Part of a small language model's weights: 10 heads of 64.
MLP neurons of a small language model. Each row is named by its layer, matrix (up: input weights) and neuron, and shows model dimensions 426-639. Each number is 500 + 40 x the weight over its row's rms, rounded and kept within 0 to 999. Numbers have three digits each.
A block is one neuron, or neurons of one layer that tend to fire together. After each block is what it responds to, as a language model described it from the Wikipedia text at the highest values.

L7.up464:437532519471562464465502491476477470402489494538513551597489532526548511553519496481460587495523482448591510497529468515512469463490500471501542477508577505449428554493498460497508480562535550499591496536503423491496495434477468514444518477512558477494488510472475475537542540503506529526459513548465532476506508437470505473483461481419479543522535472457484490390503518419530455491516494533538473516508403424458455496537462561493500520505542527554504467476472397506494491548468422528519401497476501533423530464496486532528489483510481480435578487492605441444431562517525447490482457548474505491500525562578490552496498545489405569476415595515
L7.up1282:505464422489450486482493513478562540446511501567400558482523531435477513498501488437570487470471539509526460534448543455534514532522420503516459471517438566496453463487505509498516523509513480552539482470457447536444530502450449560539423488563523478554543470494464477521531432459515439573449553413598517521442497483495449570464443539475481523521525461483530475545486471497519477453530525524444509433564488509498463477525474474535506462471516508545500437482495443501552513510478597444464487533467512505508561517555573556442488490537577529553552499498536465508552473513499498498443539501490537415502513635542524532502530575481525469404534538431
L7.up1490:488473515438478440509535474580479415479450551485532529424511491511517511475464511475440508544467519576490504479431474554560504523476501513553566476493521482503540501469544544552480520493500531500449472491442499519459451562541560465555490494508537519575522462537446528466520551515514495506511532521518527464502500554540455540492417545546500489494546494517553517543424527458532510532535534431480496501444501495445432484392588530444497429499496497509562512541436518540570544472497493474481411479516423469463429489530486489450561540511413519479545451495541506473486497581469542526541572466459454471500403521472462439484492461464484510476427527429
L7.up1756:474507520459496530561486506504505491514484541516546535502468588572477592477505502498461472521505560443531596450517577459441499527506485559432541460505511471525482523495480501549485462558502487442492528513491499532451562507485512577534533436530501496553527526488419478456534481480490460521432446495492612543439451470542452507474556473463516497427565453431522435495518504503502539518590535578565502489453497475483573466475562525597549476471471526557471480493548492546518470512525509445485532485566508524455526559498481451452442509444454565494553461465535476459472490533463485534475529453495572502500569475534468472494586498464500534465523586471
L7.up1806:490477490475486569562513446464535515485547470464499458603502492558506498523518499531532520455525532464516569559446538464529476496415481538556489503597423525546429492509459460450479534498538504429484457495536512472474448515488476518535437531552558466497448517497449454476500555489492504480507453484528478418444503483463420529509511474560508506510512489492488478492473516485564561509484517509535463530457511427500556444454476511525481471475499485510472468520540533554525597508453444480543529526540482474442489498463492553519431477464450535435489472490539509531507498506525453438453548474482530447513550607551473508465499534582494565520460551512
L7.up2044:462486466482479440524527536502460596525549525508525492500515496528474493536479510506526527481483555557471595495518485534538561536440504535521542506534514546523476453561497530471513449560507492505457531458518509475536539519450471478510510559491532537549486463486484539425542572530463489534510544600491504493455488478441424512511441442482483519543512465554438517486455462472537498413550526524509489554450487556526482450505523502446639492527432487503502511639446490556522516554525480394496449509516424504441578497556466496500537481587573526485462466541523433480503610479466462471520538569525497475474450517510448562533532484487552526405493533460
L7.up2339:561536482468531420446447548484460470539484514586453511499509499587508561547487495485514572392474515498506546562541564513481479503468485516558462479470494405439503511468432455497551466545514506449446538509532549525457502482472546535509540514509459509516554515457456518495494580491472534429490517515487401452530451447409525486500447517516484532524515540432466512481458463459473515443532455495463409513441484522504448523410487464449533516517483504547580480471481484496529512505461539567484498488523497430536544465497459492507513530531501533471482504550560477488460532535433447523533525512498491520448541500521496454446511513469594472497474493441
L7.up2373:429418566514505468588482539471550474454496470447573477514501528508599412589513476475457499546542529546445493548464554466479544457513548533539519510515494620489529479540430497566477513502432565546494495529552435556502564498514517498561536571547545523475497543520489480496495442423495386526594460494517475469500428555486497451489544407506514508480567490528452487499494512488464537471463436503449489533523563568582478589450502545421524524509442546527493533530588511498492573482501417460441511495486522440488544460470489469515473411513497533479531550444552475552495463499495448492511585477436414516426528536459498473546484470409497530478465524507
Responds to: Commas, pipes and place or region words inside music release metadata and lists, such as "Formats: CD, digital", "released in the UK", and "Labour Party (".

L7.up241:474484509555452444485537527472462542463484526522503485555459535492454491483436512481487436527479495537517561490520466540475525487563500477470536505488534426525481512504478546526523481467538510485484477493548462575523457473538520469512464577572498542523444500519493540489585475421477500532455520543496516499537513506510461511454529521443580476521455521562525476548504501494507472474527471489494552523554445427508558532540548436458475561463485512527402457489501478492508454503575433509552425472525568487565483518471513563512454493470476456540494450534485509594416488566482526488451512546447466523533542463508503536462481570454440467449512527486
L7.up538:465597586488479495467486460429465532561451481493440502487439521482485550465483451510571532468532540431527563530482441499509437520456491451481493503615557458517541553499441523494470508479542506523502472487528524508478528498393416477564575483499510562496513564527578509520541518490406521484482474489475506504431528464557452516481451493484449413531460508520467523506559541524563510475514519537443449514481432454484498534597517571495464556507489532502513491504501465496430473509486594530506495424541548514554555462450493536540427566577522518471496520545494503515407491505468506468433543472452466530519508503533446492467468535549478502592477554499
L7.up1313:480469564475430453554471448504447415514532480549506520517517512534529439533596530516482491482486512537461474500510501493510491562498531530485474427501516476483489543509456414574529602571536458579536555415450464504490430546495577407486500475583430555476574498479477536514468488466563530539470454482460448432444497486564499498569501529534562602503504507468511533518533452469528483468489494478533471493548521475467546514547522488425446526495480532503491498511446461473501472454466515521494502539492463468562437525537460476509515475465504515629499540571531485452476526481512589512482540502460490491486511471526492514490529542376550474504492519514
L7.up1405:522542547517519473533505518468460417476513481537492467507549503460560485458449455486460506521482514567481541502453504471504443564503566518450563524467475457533445456499449490501552460514492521465471470489555559515470446500527492499444462496487565519451482524567494435507511511460519446499474587478571440483492522567514549549565530527496481509563500477450555474521497495436527489525473467568511436485472420447484584479460436525494478499489488545507445532553519510552486521565584512485469493477454473501460410517549493462508508485461543435501521511544464506512535524438520459499543487518500527423480529566478561539513576575443505486450499531459
L7.up1744:528462547532465473462483486520549508545457537548491524475477471504500481479463522513455504476595481574478526548478446465376555447566454540484513505479568485506482479442508542521520568481521555497502502447532535457544479556444437504503490500489500511516516521529520530477499508505503455500563500497494490534520490477573515528490514462466575488448468574403458529541536499490484462467530544461509469525486503452505520459428480463489503429504574621513524467524499461480501554501461496509517451520482435553509489531541458597466507527483525475542499501444449491493426487535466579501439471520464519562482535502488467478548518510504477553481509501492
L7.up2164:465472466529487489511568510481397532541472515525498532533490502517485463463524568588475539561419486560580485514540504570476481548496588513485507536488530504482508620525468465483555530494554468475489525416514464535446501565525564491525493450501599571493526457468540497512469532365527521540497557432505442512530528461531512494486498477555581497506473495510470501462531495472578487444529470492477487468480460480516515487538485480531512486420456453506508506502478525574499546495539596491481514468508455506590462486536524539492531458544505462538420494552439489458515501550377466502518508535493566450509456443390520443497500413530454555561561486482
L7.up2377:445489477537526452523555474505499486495440484453470471447492559520470479634527538506515584587510508450519490517452538477475578561506476550496551489474509498474535521484493488593430610510575470464452491471485440413551464530499522439444465525573482484490488428447508524495498497459487542577462466554432549483478537545517499536468460492555525482459516498514446461528554439554518517510542474440551506473516557448462444493515527564442534455501455562546489463462443522472493447461428489524485467439515480513509516507486516530466604486500490540524468514487455525441514469483466510541473487416498456516441552500445485577473505505418521509482569563537
L7.up2500:479529577479523489470564500457521476539551499562501473460519505447446502435499498511505549537534508523455516548414477488446502457521520528474547465424510500553509573506478558505490463497558503480383455501493470497535543580527486472558538463523550552491521537564441510499491473456497504534502538487564466527511466543510502500462463514575467427526521471497508461503581462467409533544510571447479501472507498443468535469529462537451524500498500492535461536443465506542472522524557500474433513579498496492553482479501487566500517431533555488470459490524525492545519443546476491527457501550438505474543478565503560528492547522454468471522458568477
Responds to: The last token of a sentence's subject just before its main verb, often people or groups, such as the two, he and his parents, Rangel who had come,.

L7.up227:510471490533440464497446514541490448485479505420477482525568460501530548498555476510480466537523434495534501483544508482433565631499478503558522492485525529424496524527569467475482472495529485534513510531533508516456453559468457476517441487484504483431437481507458481504497557502532463483522469466469507524485417485496432525535523505565510513565515505482489569500449501528485509419436514489485445446518461485544526539534482466530492548465448511565471469487485488519512485444465486512502496475526467510482445496497544499463491534515476542456526517509459518543469575486520504531548474511490447565505521465500521494430487491504540497502421448560
L7.up462:471501433509491496442518548458515405497476513514490574454457591517509513605490522467504508548453499522532529481561525550519495527473539516552440474512499491422472527511572479449489456479483460537515497516541488457463549462459500468532545458568483538506470569481494512455403530472579464538541493481477518434489548533533576517521448426522540563585469545511422535480455587496490512531526573507542456477565522491519432480530489408496550457534488513531460444516467449514540506540460524429490487539499528457492477502511500510595452552520532546488607421527520457570553509479558492456513421444474591468527495524541595549516503529551444485496505554455
L7.up825:490530472486541515516514499549480445445464572480458549489536485570517477532486519453468430472492470438562460509498482481519490416445496512551508481504523451497486482536443516490515451509518516528484544531564512473525479474454445537567548577487494569512555479552523528517528543462360492510425475507425478437508503424458429452501498420469537583502568504528487435446572509483524531501576439518425576527432499545494478532484484523532511513467570495530519537517576485536367544541501516530458421495511487506523514545536453529484498544527502555481530459533503434472535530462555487493486529546502558512544516512457478525402452466375495461486545508502
L7.up911:539538496489486552511503487516431461465475503471485560545487430519502481495494521546457472537533566491501502504528471485519524473559507473479515457486530552477454586454538509515478450548503461552460476481526514555560467460448451453409513495505478521474484540539556432434512496493540480491579455448483477468563536523475535478511538537465475481538506550527457494457544481543561546551489514470528521476521491563457493507489386510526472464559500460480458459502560456533476483476512471605446474532481535501447513481507592531503457464455464508521508511420437554549496518513473484454538466463413592488447605508512547496492514506485467427503533558484
L7.up963:532546496459514465529490455549434505506507574532504482472489436466456484549534477520563448491505475437478453509520558518429507501431530463521467443601533495442474487555580538531544512560530493462468517466474466470548484460489509493556541484504440471509496502502515465489529446479542636525528452532533545537505551552479527496491462561518487539582498489594502473518502517473516495549591428577416514492473467513539477467520458423505524472496505437490462495497576453439513482497543422551553522516486457559463474485475508510509536505430457520483504537509512450560421493493568487490443467500480553469513480505510441502516504557466531547505509440476
L7.up1455:454473497511501551498553516574497526513440554507533565512476508434434531476464410464531524616491470521511482479416541491440507554440475495585540528469488563479528438454434472460478531451561461592459452435554535518499561452453511488530552513453460553559490457567444494510522469509484456572528516528529417531488405506473482484477539472467499491550467549557447477535528469467494490481447549533463548479486464481534439464436503483529532472578450494441446452507535539438497471513507512487526522433442497531502549523470478466457453549566515522531492524534574456535509540547480450516507507463492524468496529504440448438464453514495455465497551511486
L7.up1753:460589488471498515418494446510385549589492451522461497481456442421540494425520479521452505483573483506478505431518486488431529501552528522502484513523445507447450500515503448497511505438519486537533507486537449473531444502512533506422514525386443523509462487435536452555510509535479524445523503483504565479512512541444526470538404511552483450525468484476474526492546469517435432586522489477543466494507521522555510439550498534564510460490525557573551523517440527514602499532480502542576506573452475497445498447520500494488514488501471551488527526445550528477505482548535459553533545480518526540450488507499516536496549512519478532494437522520
L7.up1897:507536462588489515488496542491516493472512565466482496421507533445469512537500482517559555524483450519521461440528511504454590490520515501524464507491481498443502537448517471534471539484425464480492497465540569487526469473492585516539499522444487537444438533497482501495440523442503494508485499504485508518519492464460477517523516498449500467556431497532533452510506503472509449493458534487465470505559486421566498561511507479562474519446489469555492469473500570561484481520509478492462497514531504541480566488494461513525543434480490571501611479512515474549434497516473415460477487458469471517475467560546518495526489501481516504522464496503
Responds to: Copular verbs and contractions right after a subject, strongest on 's in quoted It's, also 't, not, is, was, are, be.

L3.up784:541586430515533514543512545499470516479505406488521512437478384489568440540481440476485536469522474483433525504512480516443484484458507518579421494532525548431511490609465488439465493554537537539529530557522471428527429490478447536531525544499520459473467474542462509497501482493479437508448515547552532464563504477417505503480531486503467531503488512479536482543414452507479480481480545446541554437491521540472491495534538529468515513490496470522502561495442509528493471536453521415525486519554558508482486464499487532484509567480575490483483539501480579504429536520507454536535518547542507474507466493440524467503513455502526503492551557477
L3.up944:500481485431479538578480477470591501523552553535512537458539539488518565522537439421483485495494428501440422511550468508544439540474470516439489510507473549522518489452462425522561470561514536529433470559496513542502494538553534442501516567494526457523501495474446484498506495477584517470516504428548549507483507480505544492457483483485501494490517509505581529524433530478445473506525492448521556466522505408519542467485483494513475544483464508470561528533462573538510488495476447511487413570530543446469466527498531529531638482488508482406530494538552429528459506506463485498527546586451522434417539489567593538436442447525499520487497518528
L3.up960:515503486487428467480423446535466520512499485469504534460448535542545514526512477464466520412615474480439470529553565506507519506529471463438490505470463473515458592562574511486547477496572451531497481542610467438442508463536483535484451535471483510493508465546471433425449478486471498454573502447506519475502497483480526521524511491579492539575508462542539551538514484539439498438558495423492502531568474565499536597419496503462542497479554547518473511515433460544493510432548488497559540457515424531514433516454532528429549487521521497471555477479389527511523517502542579538495507528575454518446521447513499491500500491538493533501474487558
L3.up1188:478573501550503505538539511477484432523504531521513485535501503553516583529515493516458548403550460511535541554496495538459558507458480484485529506514484495539501529525515501515528521465501465499512502519547523504453520464486534486558544487543420426472446535446499549410429538504494537512488472506487419464534540537501480480504478460510513574441489521411546504533450521526499509514523550463409488452518551515453512475463499508481525458489485538523457510484498501541561521441549548408503435460467466503564439543492519544465434560443546547404511521481440521484456507456503492531503514573521491491497475597526486450438431536531508494500466489444
L3.up1484:502493398518528483564535536453524526485492547521508513592502466489468470541581412511456530518473485504525499497543565567511494508376589551485514497479513502540495444527526573487479451576493513564544517565520548461495497515520558519502498526493499450469531487514471515427481503491488515466536528468531475500449509560508511468563505503493465511436501507469530500570511464415450530523463554444554550570500484521467484444546587409458522449422468461438497487568534555519474529494571493468544404487534476494455472507498492498519510467505465554466576570470564505553455550537535495459480537514465539516536429541477475436465486459464545436530492553491
L3.up1561:462535452510434461486508494440541507504477494514475527468477448493520477510503471474486490468508416531492507530515521485445518553485497468465461470471540528547445531510439454495539544529501525473534492563557469487512584523544560536530497471475462526480454544538438521509456533472504471495465472415507546545514505496501526516524517545462454532530458467502526429570429490443504509483490503510546539465602539534582558380457468518522515499494439502465518499558447556526465483400513513464584479460462475456501546457514523459530532543539500518454484515528459593533422519534478535607540594496489497543466420468479473507446474555435550423520478490535
L3.up1888:525534502486517502497537534500527450528494526472496505436538465474451559531519479394467506419536464546445505520566513515530498557421561534496449485457533494503490512480485493455516498580487510562522519546543539481487478495561515542580498483530487429481447573451470515404494576438514461484493483452509507516476565559439430512508524505482493482530519509459562499500477468465499515490555505433480505494467471514465560506505553494467517505465483494502511466503459552549490465429513526504549520484436531520465519500496503483504612556531502479474534546514480527540507510561504554499471570496491506419385409550508544502511505529471506518494499563499
L3.up2171:503562532466476506497445507504467490491510502509502506519494470554536553533572490418455434431491477500483467542516458518464523537470534520521477444498524481495449519438430499471488529502533519543548521524545513524533482511472533496540403554498502541474476472490505570492482526460527480492529514424489541532537519465455468492505513521440531508515528478531544473536500516465508463460515514433547556394523515579489630427467469528447470546475494530547535506550461552491407444477473490462494459510484470470449496505547538492487508468521567477398498529546410536517444507541497538523528583514477493474442515547482536432422578509544523457554476544513
Responds to: Tokens of a city, state or country name following "in", "at", "near" or a comma, mainly in birthplace and location phrases such as born in Berlin or Sterling, Illinois.

L8.up2047:536442492454518539502450531539489484554462457473504556526538476484506513519465513446481523515546490508507511493492517550451471584502466472439563590481527530419490531545529531528538485508523522501462538448562444486487476554513533461501488496511530488506484424515526533532481462470543470464552456486468447572492493566514591536528580495509518499449435479473497439555480422415521517484413442456446483552445522515483374562424481449451416513493467459517575492570502473486498513511516479478533470544512542431505521520597461500490480541518501487505460486514489450483485423492581585473524488566443472517497500445508523456576530570493579509509474504511
Responds to: Auxiliaries, copulas, negations and main verbs that open a clause's predicate after its subject or a modal, e.g. was, could be, not; weaker on title and name pieces.

L8.up1617:414534517500501507492522504517508506454528479568558480538510519565470548538513423457451567490572511492478474489425551470475450468412456526445575447478563434486504561517507483471503518488522529533600558514528454534419432490507495519516515422493554444472455492539499524498531597486456538522402465438515530470466443443487583463498469476518467520542514412471522549448481524479512457455495462519478443525527495471516510413490433546530531509508542508515535504528506434508515502510533435507492487462457474498462579470506555518517469485484476441449556531490553501445515457547591475477408545573490452549464483547613473547455480455585417544444520530516
Responds to: Tokens in popular-music writing that name charts, regions, labels or release outlets, e.g. US (Hot 100), Billboard, Eurochart, pop radio, label colon; other topics (elections, wrestling) are weak and scattered.

L8.up1996:496490564469473503556473470511545446639547389533587485538515510470508454509465478523457528528465534590493470497469466503493472546533531467506546427503506469577458539525476478489487533520496509507510505497452565465505410543474525525416506495445527545478562534548464536472532475454550477456510530507589429405498501511544502476570445492527548446416495544445492544478530467485529459454469448502519461483527466452487488521475513513478488464516489587524477521484437525496443471473538417533434473510515508454496433482493502433423494458508550513480525430458530502508482449514545520543530485538460458510483494477506482512493560443452510525449478549456
Responds to: Fires on the last token of a clause subject just before its main verb, mostly pronouns like He, they, who, or names (Croatia, Presley later).

L3.up131:537576564521458456507514458476522521434462541496515492526495545435498512504538524497452481522403459568469456479504470546454555482562485570445419489478442461511478466466531465496525544546452515472458504541518497483495467418446446491441489510539518508540501499454555514490495476571461495493473523501548521536467505461525489509520495437513548496528536516453540462529530450510476473444503577493478408591554549474520511457478484482508547503515514501517517430565599468508457492507497498445457510428474546572560526543521448461487513601496452539428560425465475433462440493489518520506522531489449479480472460494441530501499440474531460555473451568510
L3.up243:449516461567525448449511555509499520591489484526492482410559501443558506588465499507464545457500479565502559529470493503461533473465449469501452544542568519581470470506554429507469533502491475518538486487470534441472427512445453433504519512449482475471537409516461488515527452489472467518453567486555544426559455520468509497442462475471511488521557536534608541462438483469466505518504557495486506503527458422480475505529435522522497494497459548496492570540520514487569419549499538523437514503502519521539560441513510514484479549465561489462483553525591453491465490513574428555497418531438498484541482596480457498471445449534452539567510509480
L3.up775:520590589519493441422542597517483564558504559458519428460575602506534477528493493508515501470489446568485451528428499499530492447566460423486522503527490482529523467510538463584594463442519467496506497469519479442507470475477525504475538446518529557535516478497502558473521421500443502565505525565564453397524496568538515539475465509477499451466518465505544529484460462541510454505462519494504546509464510487479514477486462506478501492525480546433516550469470480496481449579508422520537537533516489479490491474523495481459502534499548478426499542580542467420430463521489509625469512415441546539514495526500510469518576541442544475455498528515
L3.up782:474436484604473543501425509538470455506449460509506452459503495473416510506449527548529526522525588494557513573515513481530534562503446460526465486500506457535471527484501506524515528440554480471535597481478520412464491500500485504466564505462468510517511515574468515546535497497520416482448516549532409429551539458461345527484493445585468458543486509488524491481472474425527504501505551529462507588485491457520502496405526499477502411451526567453455579444571471487503454450518412497473514463537500487518515489539460503457530586565506478502492523503436415516493547455461459477449469500460504545539465546425534534492525510526431463508513513541
L3.up791:496446500529510543418483488535536534540489567513592519451528545503553558489474510489441523535437505538580509532536481554586514467511540505475519532467475470573488446509445436535433512462486500573537499488476578500506491529536502495546516476507529529573500532514432491512492495541477541449450474525472464456579519524451526482463494485550572495469477529578507508491556478514484540517469481512537469478459468513488492543418570520480476482543473573412505611520498556449507540429516492513480453519505547469473509495487556515511486400530472481463473447507610479438533513477487488529506484444496425557498529496527578444511522480531457494465450518451
L3.up1087:451419491529451491492458527614450464558520520570558546435520563486501512495495505479518509500490498534501488480501462479543509504537423536435539495472502505540473502476544454470418523530507458562626494448468508486444512502482492474571494514494524540457491524470400491589501549570493515573501555536522475420525515505491539551467468465471556468520469511568533500517580522498460492509492530474448515461534431475523471567515493499475512546499492494415481623502484523508526478366503473467448440509475487492545545507499506518368488500490485553529548472522466533527505400514519486554529490475516429535476514533452526526546503462518510601555485538539
L3.up1284:534482473478474502498528473506499565554428506505501542489548464599508503489446512524484519477505562541494463473470524507499561541456455531545538497494484443577518527552535461517498511430559507450482536503447459487475448557495485492490524541497496539500443481572499498523479495464514517498526480514455488470509520474491416456488442470481540483588400534525515539568481515525443460507398529478399494463498492498527550527505505459538492465476421567526513495479493533436584438470474456473445464526516517457417513505501475565479418511483465506493433492451513499441408521492556503416491461488516464482448446497522472480438521525497520515485481466443
L3.up1928:460496528554535548428469558494444519567560463528566502497481502483495509503513494572512529531512558561516521563444548523521535468530494544508469507515474476496475448415458494410463493481554451518530462449438560496459446475517529494482565495522491516549486504541439442519461575443525524523472559556481501503563483505536498543532582426449515500463479483502506496527573548413483484472506539453511521529569511520495532544479557511463506516478460485464457614531544557462551495483485535471469484503523537500552498517533513479487471544561558503469577467576497507476477513501525501491555463489499479533503506522572477534508522501500503528492437565567
Responds to: Subject pronouns or noun phrases beginning a clause after a comma, period or introductory phrase, e.g. he, they, she, the, it, followed by a verb.

L3.up84:511545473464501519480506469512537511466441460529525548478486549544509484486453445518562466532497601516481551460442474459447504480512537534503512521485566479504518495479503494558506560559520499562436552506424487517507430446439509519529435484534413473498533519542539420457514486470469503508462504427526501414428512485586433583538486524517494491492490474537466422467390560458472543485516494544455462448478535534470599559538466523561506499467506456518530522482477494513518550494479484474493544538511442477523459488434540507523537516512515490570584595537502516484485489533487454511495482474453547496522591498457549478508431421444527455477530504504
L3.up957:541491442511450487533471499519434526508492573450542582443493588473541442486499520535472482524525431572518462588483503477477525563516528554494470598471448440503503476500410482501502558504490477545364539532481545448538520538453502517494537520507480531485511491549494500514525526465500514534489490515508470537481422509524471509524544425451400410522554543475530448551466486532461469457490515492492475516553486493494540511477473479496450480543503447496486459462492425510578476462548506483478509504511507548436511539429475517551517535459444507528560464444461459526470446542451509538561492457489494528527467479475541539431442526577468460523533485517
L3.up1264:500536512502494534496491504525519498531450508509531521520499471513514532500449525489537409475381546558485562422566505482454536502515465534587540545429525486517470568459575535442544492481544508428463475448492440480497534469533449517450494457551505522476500503436459477530530464525532509440458512511594472439503530544457484540489547566491476524494485502491512505484514494476495531508504498466445466513565486478496502524519469473588502567544426515514533441564464562493491596482595537488506492532585467524420443529520501422509539448468467538450501453473544452441516517562514486514441495559522500517573515450441534516373455442479509452552521367515
L3.up1436:520436416529519502510491478480440526438464490429512524462545501529468478547535541518488449510511522501459551524514443425463443493568506506482519499480507462540473487480489495496552542506479394426425494535509469538528497506528400483489524478549512406523443478454442455499499534572522488497466486466507422515506490577452530530444513509477432494560495512542507483453452457584512522575492490536519543504516587595428514457554528580501525520540521451506495484525437515510516460454518440492447529551531470479581506497463481501501515446474502498476601499512511533511546477580511491441522450443563523452496587513500445501508504491452526550480488427461
L3.up1496:483530572479589499516508540449429513458509593533548483467507571453433492470486518493457427443532458594554466469475558517517493531507506457472529467454492565514423481508470445512474488489507484457555551526538497490545555471471540450487528516472481516494559526492542483468455396478590560513497437510515421548495454504437496432530502553480453477458495569552424465526509535456549465466475516492497520462605488551440491457432517443518457447555463514548516469449529489493522539459521482438452428595503472536502480494566441548490567457531482505534444527540452485470472513453499582520528550509488509459520551498551531570542445549498483435542505453440
L3.up1701:580463539565543496445486503512447497516512504522478474586507519474559473442524487494490510528501489518469524484416510517452480567468629479533509556533524462487485578480467562474530535552474504551475501511503525428555499528520494485541534516519524523454434496446542489543480552533466452552467496511429484552462555594498465515447457486467479493523533443526480509409493602527518490503428525496471456507474514484552450483495457514532488456530464427548508449442583578500525452485502551516504557441495586510450451493515498483513466325509469454472601566497511522558530477542487466529466444495597440468419461476462494544423516493500552511475531397463
L3.up1875:547528481530428440507523505496491454493489463360541523448493503536489542510513533490513500497535428474482472522425488504500531542446556556473488514443479490523529486517417446515461438438520511505417591604507538533505469544468438523497519515539534511477478518510491480532473428423517523500395469441526463555477562508490498533480477446497479484542552489521429437456470497527549523486539475575442550518545538498511492453566438552503489493501441435447518490454504494516567457468496439516516467446497498505496453493552475488536519446531513501523439553571457489496505548541498420455534547479502511508527591506428477495540434506459526484430548511532
L3.up1952:491493491528438500505427524435470499490406499572545525497536512413532468508462555558526503506538440495563434491466529520466547439484476522556506557446432495482442498493473537554505550446471498509564477483546525513524537453524462540525494541490543471482588462470485509461501517486494547445510419496469554468492552523517503477500472449522549480494468437526506576448497546415503472491465477489473501477527480519476478501522565531525523523424506493464458495454507454531489499477498591450490526501496547568514466525484465529447467487531424527391493509489497509423531448513442552546470423583498507507521494442489515405567450628491461494486525540530
Responds to: Auxiliaries and contractions right after a subject, mostly has/had/have (often before been) and 's, such as he's, it has, the group had.